python train.py --num_attention_heads=12 --head_dim=64 --intermediate_size=3072 --positions="rope" --rope_theta=10000.0 --init="orth" --optimizer="adamw" --beta2=0.99 --final_lr_fraction=0.0 --max_steps=5557
MLP neurons of a small language model. Each row is named by its layer, matrix (up: input weights; down: output weights) and neuron, and shows model dimensions 96-191. Each number is 128 + 24 x the weight over its row's rms, rounded and kept within 0 to 255. Numbers have three digits each.
After each neuron's rows, "fires in" lists the words (lower case) most often at its 100 highest values on Wikipedia text that the model never trained on; "fires on" lists the tokens most often at its 100 highest values on Wikipedia text that the model never trained on. A number after a token or word is its count.

L4.up374:115135128163139085168144157121141102118162109135091150109112148105127146129104112150155151119153083132117103094113148083147121126129141124185147192148165124137102147111107135049118098127137104099146171147151126102169139151142127130120143152117098095122071089120129102160137090160143083131
L4.down374:139126143117166142130112179150095166109173149107141129168113118153142143122128159102155115145118126094118059149102149145129076170112134138114117135145111125119130145102132119124124108109152111144113123080161161131180130161104109116109126100082128135087098104088139132133168083105118130130
fires in: "by" 28, "as" 21, "until" 19, "to" 7
fires on: " by" 28, " as" 22, " until" 18, " to" 7

L4.up2497:143115097136129133173127144156160119152162113111143159128141160109122176109105130125162139132129105123149150103100136097121096117148122074135126127100135093131129133157127164105115156159106101123094140133135070093160155093075145142102148108148116116122103106117150140180117161160122145095
L4.down2497:149122142132149164121102098146125112131160140159144114150093123114151131146098126098164104142104146092110142134136108123164161151132111118099136125142097115082109125100168138115148133115180130132126125049106157124125145144087129104113144117142097151134110148134099150163145114127123112109
fires in: "from" 33, "of" 17, "between" 4
fires on: " from" 33, " of" 17, "s" 6, " between" 4, "ed" 4

L4.up1879:122114090119139123139153086099151086167152087107132126110124092124139139118120092129114124119152150170130115119135196115130135122152132102118143128119128146094136163164120115114107119100074125119173106161147156111138142099157154113100117130150091141150145114168128155101106128152153122102
L4.down1879:086122110098146091125121164121094121060131104127099133120146121132191083123117137124151086153117141133131156099069135167105174110058130125116169126156146119099151124159101146135135105102142151162162087112112165121101156122172124121132152148135116144102142125098162111114129142136142134161
fires in: "to" 95
fires on: " to" 96

L4.up2:108106088145123131109109110102138145134119114134131121164160187146120136114123130120094173149142150119107135115105121130155143142101117126124111132144156096096103128058095102112137146132170133093107140096090156130103144089163089150174177152128147134148106140161148137131134134128124118127
L4.down2:117123140125108120108123118124172127118173144142159114142089141125117135100152118121152112151077135154142127091085101077115138128135155120078134159146150149087095111116166124084123082123096103125126154135124139105131153154101113122116087123131094159128174119082132066132118095163148109162
fires in: "he" 24, "a" 12, "her" 8, "his" 7, "she" 6, "master" 5
fires on: " He" 19, " a" 12, " her" 8, " his" 7, " She" 4

L4.up1229:147106117140133107138152131138114126184143112098121144138103117137116185165115119132153137143124130159096156135103131143085097132166110108201123139160168142131117121123180101097109132119174103122142129091165132159154156132142178128110159073103102083139166098168104104083135162080111104111
L4.down1229:109097144139141112102171158102105139152154119129122165096136110136109140131111136119124102130109143149141137083149091099151111144142134113135133121178131110158114086157124136109151124120110117230164143139149143120130182116147103128151101122136096141190112131088107131120153146135094136117
fires in: "the" 79
fires on: " the" 79

L4.up2453:116123100093129137133119129151154119137154156151150120152110143129138143125096152148147192167192121093172131126129127136114129166112091125142139094106128117169068129102162126119126148131165110136158135123131127138134113128123159126119077100102146134126089137158144156143097116153166142111
L4.down2453:103136109113145116153139102123104133075141102148161128150121147145115094120174116134137100129112113145118103138125150124136140079154104128159156129134132136109148123117131122139151123133092103255111124092161128089155109134169101150123151086073102162156121143114114093126131110140109159144
fires in: "the" 38, "of" 14, "to" 11, "much" 7, "some" 4
fires on: " the" 38, " of" 14, " to" 11, " much" 6, " some" 4

L4.up2475:134129074169149138148088101127147115133153123126128086144129146074123127108135119136107137129160117132137143129136155087187164127106134162153189172115178117151185171133134133100098131155094103126149096113113080094096059117110151169106100135193129109127142139141173148133128133139088124129
L4.down2475:123119096112104124112125102133093131096097127141125106142109168123154107126099115137117119076117103159134158106144099092156114100123103153125137123116106114104139094143113135123131111118102153224164136152155106092087137122135154166139119160112132131176147154106125096150120144155173139150
fires in: "a" 67, "of" 5, "an" 4
fires on: " a" 65, " of" 5, " an" 4

L4.up524:083077119178147172103081150111190125138097150123216139097112121136125150128129128062127177127077137110160138091117166114114123123146142120125100149106110078156129153079121130129097132121142130143161171105118113111175108114126149121104126095136094114138117133165167080133079138121074127110
L4.down524:108094133148084117167130112181157131150129114127127130151133094121156157139198111180130140131115156101121100129159141165102178110069133084150103119164130123130109101156088124153136107091145113189102113118112118202104087129128131135109173139116139118149072102153136095150115108133131113128
fires in: "the" 20, "in" 14, "of" 9, "his" 6, "its" 6
fires on: " the" 20, " in" 14, " of" 9, " his" 6, " its" 6

L4.up2397:157114113146159127137111126151100144140093094156137111169128104120138151068153109126162158124117094150098109144091123082150157130123130146165156131127135135119126134125121109105148124126156110116154127123128130148082151112129117182155133114158085135141155100134160140106138126137141105071
L4.down2397:076119103097118110108137130093180151108140150075155094101168151088075083132086139131143121168174144112129112156162150102097130040139082149154132121128145086178155127114083136168140122105082122235102123118107136135122113145112075111142119131177153115092128110136122135109135142147114113133
fires in: "a" 54, "an" 13
fires on: " a" 51, " an" 13, "a" 4

L4.up3011:139113106126140094166123148115135110135145102136154103138141099166095148099094124154144128112113091131132156089110119135140115163118157127106100100129127119116163127171139077131149137102142133116119115113107054079083153121135127158143144157156160188085109127126139133099111149119152120145
L4.down3011:135126142109170115138107168137104143103126145139168118168124144107154132089112127141136121153136109141126119161149140145112074089124185114076106133147130095156084062094105132136126142093123065112099108126131134162115126105099092156123150098117088134106121155104084130112133132156128130080
fires in: "such" 39, "known" 11, "so" 7, "same" 6, "similar" 4, "other" 4
fires on: " such" 35, " so" 11, " known" 11, " same" 6, " similar" 4, " Other" 4

L4.up383:127132142125160128160105160128147142131140205137162149120125161117134159140116115161177170102148101136144091137100163140110147112159094068160135103146154118155167163124135131113102121132129121133140138103155151130083113124157117110136156084132146136165135143157113140156122162149138064126
L4.down383:153114160111125107123120152124160133099114091098109127112122148143119109128151172118138129116124130126113111147128127134142118134116137173139163134160147117130132148076102107174075147108112130195130110152117144125164135122110145093155174107052170140177150118157102141137106141113119103121
fires in: "are" 45, "were" 35
fires on: " are" 46, " were" 35

L4.up1200:147130146133112109167095116177120127143148094115115125153162124127138122157188126115123148115119089133100152148083130145078126075129122118123120114108110140102146114106175116126087122107080144129132140131130112135124160120153133107156144140097107127093168086150115138116127125125105134158
L4.down1200:140122089130170097113156104095152124136102102098134117104135147099176139121114085101116119111132132134146126085117142148152173137136142152109123102134134114177147112099117116091155140153157132174130169154152113095087101146113109171118146107139093147081167096092105137122141157114120122126
fires in: "the" 45, "his" 18, "of" 7
fires on: " the" 45, " his" 18, " of" 7

L4.up824:108143135142131145150147146150131143123122117111124117077151121121113152135148106112110112114102144136096189090136138102139158133157152135107142123156135080072121114119127055169175126115129146129110084135126117128131125120114120078145107096126111125127152111145119110121129072121159144141
L4.down824:140092127120135166140123082117135123146140143143152125125130129128140114117153141165163115142159121129129082127142133173113115123121080120122105141123131112214120144135114146145130143142129142071138115094122164143127116146109164131123123166140143135109172087097131149129142128089156126134
fires in: "a" 45, "an" 5, "all" 5, "of" 4, "the" 4
fires on: " a" 50, " an" 7, " all" 5, " of" 4, " the" 4

L4.up741:152116106108097158157121153114131117142133115112106107063121143120101145104135125115071113135107137130123095090119162129152144135115113144155116128154153108138121130112133129080164130119085133126140152147185082138105121134113122122167154122141101088197084054124134153133104189092197133160
L4.down741:148128097120206119137135158074138180135129119136126099139132070121127179149124120148085197104113120113114128128138149185094145107098141108146168144105117099120140151126147139110124147151159147139147144082141135120129151118107106142131130123119135119104134136138109138111137145161121141119
fires in: "his" 26, "well" 14, "her" 10
fires on: " his" 26, " well" 14, " her" 10, "s" 6, "cha" 4

L4.up890:126136114094154110138125154152155119150170129132172164111159103130078140125119154122088136138166118154094132061121151151126130130141117127159087155118104133120170115122166132140128062141151142129126126133138169156156149151145115100137100117098156079132095135137140126145139128151126125105
L4.down890:127133135143152088108133120149109136108141157088110154099121138130140121157093159143147128129109153134121119091144128130145139141130166141141149131121101108122183099118114160135122101111098113208095101138077138118144104123127135114111156106128122130147069143111197130169164115138104148135
fires in: "the" 47, "moved" 14, "his" 6
fires on: " the" 47, " moved" 14, " his" 6

L4.up1777:101094102106176137133108099096131134131124103139155139136105146124144117093102104129157115104111139094110167134116128145131108111134116135126144157089143128125146133111066093178145124108169129114181141107077158124049153134109119130139144141104151121122140103125152109149101157131133102121
L4.down1777:101139146093115128153155095124114125157106101141117163120094135069172167120126127130105144117104117155104120077154115150136115135104119134123109108131136062116129152132164189148122134155100163171141170153100196113120123144088105136134143130125125137103095141123120093135134101140097096134
fires in: "is" 38, "the" 25
fires on: " is" 38, " The" 13, " the" 12, "s" 5

L4.up2061:122113080119084153153144112115189118113115108108135115144088130106135114122123095142126145121152111138119101131114110143144125109165139115113098167117133105112127167140141113132181116094148152103119097133097101136084117159108146081132157106157092093128136109152133140161145083120154084122
L4.down2061:117165124119128127101116160103180140000089148132135114107128152107118119110105126121135147106147138109144143158151128212112140136168124128074171141173117115126129138130129130116147151172116092166133113134108124167111115124139119160190100133140150124107145108150139106151120164111157141134
fires in: "is" 54, "was" 13, "considered" 11, "are" 7, "be" 4
fires on: " is" 54, " was" 13, " considered" 11, " are" 7, " be" 4

L4.up3002:104117120146145139180168133148128110168142087157145152121127146110122137068114113116119127148146116129116125166098136107105137153139127104128113144131136111090117117098113152097138150142149095119112113069126127088134105105100105071171102139086159138107127127147127106123103100129113133150
L4.down3002:166129125127119182131134137095137125156136091118121101118163086116079090118078142129165120120140112133146163129126147092141151143131105133158127155105107117095102115107104130132123132131125117210152158144125141141182142123128148104134095129127144157120093100109108124165133090166098157144
fires in: "at" 48, "from" 21, "of" 15, "the" 8
fires on: " at" 48, " from" 21, " of" 15, " the" 8

L4.up2395:134122123108110122138116155120158101174122122108126167131127114105089099139113119135124137115094134131118095123134131120162122120140109116125125128082125096146159144127154140095086143108174111132138143096116148107128130124123156153157159127118154165110127100115126073144127123127075114074
L4.down2395:116120148103097129120139133062150136134123105151146094136164140107151160108123110136133144117123153130152107154110122103146133098107154125115131146149089150135097115079150126115180152128156163112125127173156158102135126135102174110114106139154103145109109124116083133113107117142116117106
fires in: "at" 65, "atmospheric" 7
fires on: " at" 60, " At" 21, "At" 5

L4.up2787:105115111120146110168101148120125116151149105117112145112116153120089114098082148103113124128145095106112150087115121119108098099174128118153106112080162092152132156112135148154110067116143145127135119159147113088176081161120150086157116149145119124123142106118102145134125113115131097125
L4.down2787:139111088151141165165103102113150129161123122142088108090105121128113127126112091129086134100117135106100131156122104148125132099095152149117134084120122139099140079143149115149144082126105115138092104147070104147140120092137132126117121127135146101119145122169075142080176121151118129150
fires in: "the" 43, "in" 17, "for" 7, "its" 7
fires on: " the" 36, " in" 15, " its" 7, " The" 6, " for" 6

L4.up119:117129139087148094175115110130165134143136145131116155148111129079107129145166129094156111133138104127122100080151106141111138129105117149133093118147124085094115181112152110121110103118145112137140100121133140109132112131081117132119166131141134127131133106165162133143137145112093125077
L4.down119:128116146112144123157128131132161131153140103077076118119161154117156113113106133081096154110137125134094121120176111126140117124098176156113158131138178137143098151136126145114097135064098101133076122076135108149128129154119151098156101127138112108122081105102114152144126176145125150096
fires in: "as" 77
fires on: " as" 77, " As" 5

L4.up2948:139142125128125130168110149123128109120124133156142119115131114117143119132132150103140155146135115149151122130094142135136123115115128091123155090098175146129134122106152146119165135130119148128166189098132068147127118157157136122122116127124088135125137141159141136130094086109092095134
L4.down2948:133126160126147131127134167177105177045119124131096097119139156138127137160120160165187146113105126102140112089137122140090126126088150087120131117168141170078107094154124144130175106122103121136097139149100106107114118145124130147102111135133141172180097126107140123130124147129153135104
fires in: "were" 22, "was" 21, "are" 11, "is" 6, "would" 6, "started" 4
fires on: " were" 22, " was" 21, " are" 11, " is" 6, " would" 6, " started" 4

L4.up1993:111155119092145135145141148115147132132148097137165107150110114133103151144073171098150190154127111137103153069118135156121139124176138167110125120111130125100143127121092136154134137132128120117159124079154154157132097143120125122118130105113160102123117100148079133128079121124150119096
L4.down1993:113148125104132125132133164083102079095121137143105109158146108150118143147146145112141139141189147182084166106146146102129164114167101140111153144158199112096151153115109079121094158147083126117129130148137103128080117139123133122122070096097115125147107127123123139063158116168132102127
fires in: "as" 46, "said" 5, "because" 5, "since" 4
fires on: " as" 18, " As" 17, "As" 11, " said" 5, " because" 4

L4.up1731:118131173138113132130100103157105121132123093159174118142105145135110134109103111079180112158105106125115151134118169099078152106161124111110076159069169102144139112132119070154096087143115088145170124109121155099131127159130100146096110130115142109145144127139156134174113157159124121111
L4.down1731:130167136139103129127071120158131130193128111133095148111139114115135129154179100158131167126156151163163136156105147135098106142125107163141145154105128126108123157158130089116145076127120100255085107143091116124097124123118138135119136127122101128100136127144139140130136112154121148091
fires in: "of" 21, "that" 20, "with" 9, "where" 8, "for" 6
fires on: " of" 21, " that" 20, " with" 9, " where" 8, " for" 6

L4.up132:144099116143148166134105146148129041155196121112151148124135137113075121084113120140116144161112137105136109086119171125111154137126095100147084126094112147128137120118140145107125135111141097098126099108179111130094144126124153139119155111162135151131101095143113142133105138129115155115
L4.down132:156104170167124111120137100130145099116135126137124148102115113131088086098133133101081117157100124130138150119128094105142156124179139191068144101141135111132095114183105134133134159116111110143099147123086125122131104125076089138107117111092184096138147110113140131110120088106145145143
fires in: "august" 15, "september" 13, "january" 10, "may" 9, "february" 8
fires on: " August" 15, " September" 13, " January" 10, " May" 9, " February" 8, " October" 7

L4.up378:140102107175101128160099156159132110127136100143126121136111144120121153109122153124100162150130093138136112168111186147132129127136145120162138099113170144144135140190156122127119112150093120130145144107130141086083074114173126119097135102136110126151099148128156129136123154125091102131
L4.down378:121127092131097120085134151109132117083101113111099101168131192161149145132159125113143077160119144157138129124148148121125141106122124122147175112115135111105147114157152174133140134111129091246181131114154140104121169125155100115100142103112108143159133118152113142132160136146125141112
fires in: "a" 28, "of" 17, "an" 6
fires on: " a" 28, " of" 17, " an" 6

L4.up3061:161104110087131095165125124150147095140142148121131179106147122117095159133110174092131122126132053118156136101104174111145111122158118118149144121100101081089135114158121111102087095133179104125159094132122116093132140154099105116146116136142132127146146140123149067117124156101100133125
L4.down3061:101148140141114116090142078087144178136159133136132113108105126182077128153173096122155168105112115103129138128152161117126130146139144111156087083144124144111128156149113145123139164101111145160104134149128082113173124140117187102127147134127092110149148151142125116111116164122135094116
fires in: "national" 21, "central" 12, "united" 12, "stage" 4, "main" 4
fires on: " national" 15, " United" 12, " Central" 9, " National" 6, " stage" 4, " main" 4

L4.up739:158113136141103105104143188128126118141162099116115136107149142081125159137114135116095072132161137154149114094098116081149100113144105101124131101125158097159134151164145142146124157118125148108114114154175101083106093108101107112084140168159108138145181128127108133163158125122121130138
L4.down739:122106142098099113169146166134122119113125086160104134084119121135114106154128151162132175089120135136117103143138147118102138147120098173133153138145115076133137149121109126163140126162096108110121131117134112148139119111116150132132158120134142153176136115111139120120131115117126120105
fires in: "other" 38, "another" 14, "and" 8, "third" 7, "others" 4
fires on: " other" 32, " another" 11, " and" 8, " Other" 5, " third" 5

L4.up2780:105132207198150135096110116137151100154142166147156127133109124111107119093091138076132127159147147152100156137137195101142111119122116115121134161094137117154093123148109134163109131114140078130107112125132088092122130144141090110161131118113114104072122114172163125156114156121129096172
L4.down2780:110177142140112105127120123151126093126154134108091112124142110141106099130118120168141152116152107149149125128147172163108115126130171177125122138118135150129151134168109171115097144148129094215132121145136151122106152149132133140145144168061123085142133161146174144130140128149099132120
fires in: "of" 47, "national" 12, "for" 6
fires on: " of" 47, " National" 10, " for" 6

L4.up79:098147144149119151119102089115109107132116075111150135135123136150128152145103137144126125108172144112149154115117117126122102155146092132139164171078153120168095113115145141080108153139144106129145138125150131108091155133151178183100135136112097118128133144141176113129132106126129085121
L4.down79:141174140118116092136165135152085150160116105151148156125126112161118040150118150117145165165154161121120136144078137121125168147096104120138110129105120156094111139143134126151151115076123100169132094111122162124102131150154157151144140099123111110134140138106168104102114126092143112162
fires in: "the" 58
fires on: " the" 58, " un" 12

L4.up665:167104115134194103163130110124152133128150095102124117141149163083114183137114134074103112133090076128117095116116143144139097111159141135110121168127142123148118133144108116167091105135145080097152127129109141084098160118101101134114131136162124165098129111123126138154133147120147136107
L4.down665:155137095104119147150145058100127165098131122119131101131105145130122101116179141138109137177107121154147148147156189174107113107117120111134142059141137160142128112072110131099144117134115170098140107099107101122153150111129117119133147130148099120113141115113139115128094092138103140125
fires in: "was" 32, "that" 19, "it" 13, "is" 7, "were" 4
fires on: " was" 32, " that" 19, " It" 11, " is" 7, " were" 4

L4.up2789:153129138113157122136106080164093103170126100099160128163118153127082152118125160114129155108105118156099126087129132112140138117138097103130122119120146112122179085129101124115140108114121133111110155128109091138146140114109135122148136101156120105103150122130178118141095157131093155149
L4.down2789:160141155128163167091088138101140125095136121105130129081167142171086141155117114109156152173113123141151176131112114109124118112148151104132163092096200137168115144130117146123087112132124146171136111131134133155134118094129127076143110145130128159106147106127099106108135124126120152125
fires in: "of" 68, "the" 10, "university" 5, "college" 4
fires on: " of" 68, " the" 10, " University" 5, " College" 4

L4.up1629:157128128125147150090152099126129122131196104164115158125149173151135158101140110131106107070173120174112114105146131076097148132116132144170111186146168094125130107129105129112110126103118114095128121111152117150125128138153092126138109142146073135136155141123135103124131131140134084121
L4.down1629:114148122115148137187113097141152169144151184131128121111119120121115124107148116116147140127153137088084112133144117121126133128114173154081083085137107149113077114072164105138107105138167122129136126124093116125145127151133113158114116139126102163096102095110112117124099107091129143161
fires in: "career" 39, "worked" 7, "work" 6, "master" 4, "research" 4
fires on: " career" 28, " Career" 8, " worked" 7, " work" 6, " research" 4

L4.up1939:102137098129117129115093117112132117147132129136082101155134162116122135154071130144138093120150110115107145112119103133098113100150127105132120137100152108144108173146095096142109112154120124109141137118122127112096089133119109112140157102163134142139103133148103092155166105133103117103
L4.down1939:167139148117149160178153121172121138166149124075089109131185131154138096133116122130121162152182150128154130123118127099115085166117130128107164119128145080090102098116133119078158153136141139120085109139150092083131160069112113096132127186097114173121088116136117140100112121129169134136
fires in: "along" 26, "on" 13, "of" 9, "across" 4, "among" 4
fires on: " along" 24, " on" 13, " of" 9, " among" 5, " across" 4, " up" 4

L4.up667:113131094125118158142148121114130103158098135153120170156152096140107163155122134131126109132144124091148124100101102088132128105146124157168102144103138104135133100089098136090142143134132123138083175128146094102123128152148124093120075105166094119139110132151186152110113135113124091141
L4.down667:119123173097108196110119174126101126176096133170125089136119141122162080130141135125098132116114155135121121114145126152130113120094140129125137166150129119158080129126133160108142121163136150255111144104133113096159118113113159130121117141127132134125072091149149131162141102157136148144
fires in: "in" 34, "the" 33
fires on: " in" 34, " the" 33, "ed" 4

L4.up430:109122112140136123147128154123144092130136124133136129140134142163124109131134124163102105125124096132131141119122146114159106152098097162167155102094128145170159101091104134133152125146153105144127161096147138122161161144141145146093138115131153129137101075134140163152125136148154116111
L4.down430:130132145114133108163165167143107153037142125116165116124132128161122141143082128129079124147091157089109158099136154141111136147129137140117120135112140132095135119078138121170148135165156126231102105124117131150104158119146116129124166165120106187109101134123136082142110115106134108174
fires in: "his" 36, "her" 20, "its" 6, "my" 4
fires on: " his" 36, " her" 20, " its" 6

L4.up872:104117078163171137111124200170129105124127111155120091121154112134100170122111144099104169120105114094099079078123126161111149131094158121128172140126168154088069082136085145124108117119158170129164120127168140119119148157121169130144116125109137114118119144094132158151089140122121099114
L4.down872:125104156160161087128156192102085104094138131137104122098135109132081131124064158125140125150158141112140129144128137090107133115097143077083119098114139113106123094110139174131128157139163104204110095135133126121067122144149107119139156139132117160100111144089151091106122172079137136161
fires in: "the" 33, "his" 12, "s" 9, "its" 7, "war" 4
fires on: " the" 33, " his" 12, "s" 9, " its" 7

L4.up953:145120135137156135106122123144128097163120120096114124138132151137102120114095118125136111139073132123126139137115077115135132140141080084131098136155116111131151142148106120132131104132119148129186141089155119120157104120132122144136117135175110111077159139150164085138081112110101145106
L4.down953:142135125127087141161172126145148107106103136110107134110136083128130132167070158149158116154124109134136079161109121110145133137124084148125097164100117099166117184132154154102110135110086104095094101093098094093178115162076148137137190149136186135137132153133146140138083121128095116120
fires in: "of" 26, "all" 14, "3" 8, "1" 8, "2" 6, "4" 6
fires on: " of" 25, " 3" 12, " 2" 10, " 4" 9, " 1" 8, " all" 7

L4.up2843:123126141118153139139139157118130123133124110133116153153121150108066131151145123121127186129105096149074131124120116112135136129089130127119157166122149105131109141111093125147090173125113180121128110102159109114174110089125144075168076124076139154099095115118132086139114126123121096147
L4.down2843:158127135124104168115173128121142118136125092095157126101135144147143135124172143137163112107106151130150133134141100111115108088137106184141150110105157135114162087131133144133104164111113131093084121111194143122141110140082146082147140167159143149156136134126126113122118113104126130082
fires in: "on" 28, "along" 10, "is" 9, "and" 8, "out" 7, "up" 4
fires on: " on" 29, " out" 9, " up" 9, " along" 9, " is" 9, " and" 8

L4.up2965:129155114079115141145086150109110132133151123155116170136125147119099156130076091148129121101127121111116136107097103123131125163120100100147176142136101092152124147142131133140154144146135113114148151145165140098109117109111115112112149099200152119124180154114170103130100102132173153127
L4.down2965:121112127114139139144108110148123134129139136116109147139130097111107133109136144131111110126108113081131191168136139153113132111124109091174171136118111104113125123118152105148157117155110101142152144132106102117107113121132106132071144099111132167136154149099171162124113129151131117129
fires in: "and" 95
fires on: " and" 95

L4.up540:168164063159138134125127135134089081142173130165134112116147167140108171123122155187149153130124121138119150088137144138147109163172111139146113144112135128143136119108155152111139115150136155117105121121110117121119122152169119102118104130149181133147139150145158119163123152169091127119
L4.down540:155146105137079119148115110150065129090135102116120132142110112139184121117110100111141107158102117116114119175113142132124105121137114084129149161130130153153111117124102130154169082140117164135135146126110133108163114131122148108085146142138111163144139133165105141121146093113149138158
fires in: "such" 27, "short" 7, "about" 6, "so" 5, "long" 4, "full" 4
fires on: " such" 23, " short" 7, " about" 6, " so" 6, " long" 4, " full" 4

L4.up1659:108118115126143125141118129139142092142157131134119098109108144126135138101156117141121176127148186140154126138129111137150145140134169142175131137131154083105114171104143111118124124123129149120146132121117107112119131112153126170150127150101128123100158132109171161114086179140114083151
L4.down1659:110121151106122192143096112159121141080167138121158156105120118075124157093152131154188127068139124129131125116113142188119104083115120140116105081134110110115134121137132136152130094135102163111082127148118120118172148104145147127119130139139067107130162134115155141110134101081086091095
fires in: "the" 49, "a" 12, "of" 7
fires on: " the" 49, " a" 12, " of" 7

L4.up420:157091132067103136180109140170122130188132116109093108103155160146082151167157124108167162182052138122126099117082131124142123136148117171157110092126098138136147131104136140122157104146123160125141162125129107107127139104105152146137080141108120171114110157169147101113108140111095111149
L4.down420:084140125136090127141160127115114146148132167127105116135106123115091146180102102105110158118159127123132118140079137115103136127158124159079153166116097098156094146171141113094093074135091114146150118114099156089143160119127112137152094091129120116129090113161191110098151113135146134151
fires in: "in" 23, "of" 19, "on" 17, "during" 10, "by" 6
fires on: " in" 24, " of" 19, " on" 16, " by" 6, " during" 6, " During" 4

L4.up2575:119135148092143125150102154125148157172123133148130088128137153106136118139136131103146100096100104133067127096110111117100124189150117134134089145149152056141103156084145105142112146115119162146145133141150134068147100075068104151141105112122129164161118113133169072164078108178155130142
L4.down2575:113124115153143158119130127160156170149125148170140110181151133137113131149126113141096132138129130076110146091131134132125115129134107087123174132117154123142125128106120107131186146151162134255152199071127116108110141127145167116137085154133154125088128138159149117148125122151140094128
fires in: "of" 91
fires on: " of" 91

L4.up2517:164088059132098127138158121112164125122148147137111171130127159075133146148126112139152134106124108131144094118133130134167094107102103141113119166120122118153108127147134130124120101146118136118144136096147088107071124099087127126144133112136122169144115152187153114170098119108119137151
L4.down2517:145117102131153182111153126113128144060136124154111110153149103144109131131121152150131092133100151117164114123083116132086087134088194115125143112106128147116158178142124085122136145165119095244099106122113141130148132151154130092184130084111118146175121196118131123117179130142123136156
fires in: "of" 33, "a" 15, "five" 4
fires on: " of" 33, " a" 12, " five" 4, "a" 4

L4.up326:132128154133125168151154112129148115136126104158140121097080140076126110131078106111139154153145119115152129104110120141119104130133118098117096144119118124135107145139160135115139125106137126126105113125094125084104120108096156085142139118171138129129161128128150168137126091122143142143
L4.down326:114141123147171107135098145089131139000127095114112125100162165125118102117121127125123158124156138133128130122157140103156119078139116172136133143156189082110119092112112134138113110102113154168083095129160171122108151105136093124135142142106116108123115136137101141101111168113102113101
fires in: "were" 28, "as" 10, "be" 9, "been" 8, "both" 5, "of" 5
fires on: " were" 28, " as" 10, " be" 9, " been" 8, " both" 5, " of" 5

L4.up1389:165152087167119120136112136113139111149133148155141162107097209121120108115155085118139106171136113123109112111116115113152146118131107135142134151132139122133135149112146139141123135152146175098136131147148139093161110188116144171120162158159122113068155105148164138114106150131068143111
L4.down1389:143125136137154147085132130110128150127115162077148103117139158166138154140152103128159125129132113127092144169088100132120129114138127141151127162200102111149092138163088154098130133132194146119104189108134174113155129131133093166167153136147076106091108151137139152099125130115164139079
fires in: "as" 35, "how" 9, "so" 6, "pursa" 4, "p" 4, "atmospheric" 4
fires on: " as" 35, "P" 28, " how" 9, " so" 8, "mos" 4

L4.up2953:168171121144114146172147132131091110133186102135144153120141153142150157163155071146099147105125122109099143110102107116126140095141097150176103150116145086097143144111125141126130155147091133132120130132128112142146137142134104147138150132122099121120133110176141149138129129165111084136
L4.down2953:129145111114154134142108146115156190136111129112118124097111109130130134113138101135106127107131141135125120103165141172144151138167143131092124102139143135141178131137145100108142100117149131178088118137089140088103106151141149110162123136086149128174132107119109172137131161110195107139
fires in: "the" 18, "of" 12, "his" 11, "spent" 9, "rest" 4
fires on: " the" 18, " of" 12, " his" 11, " spent" 9, " rest" 4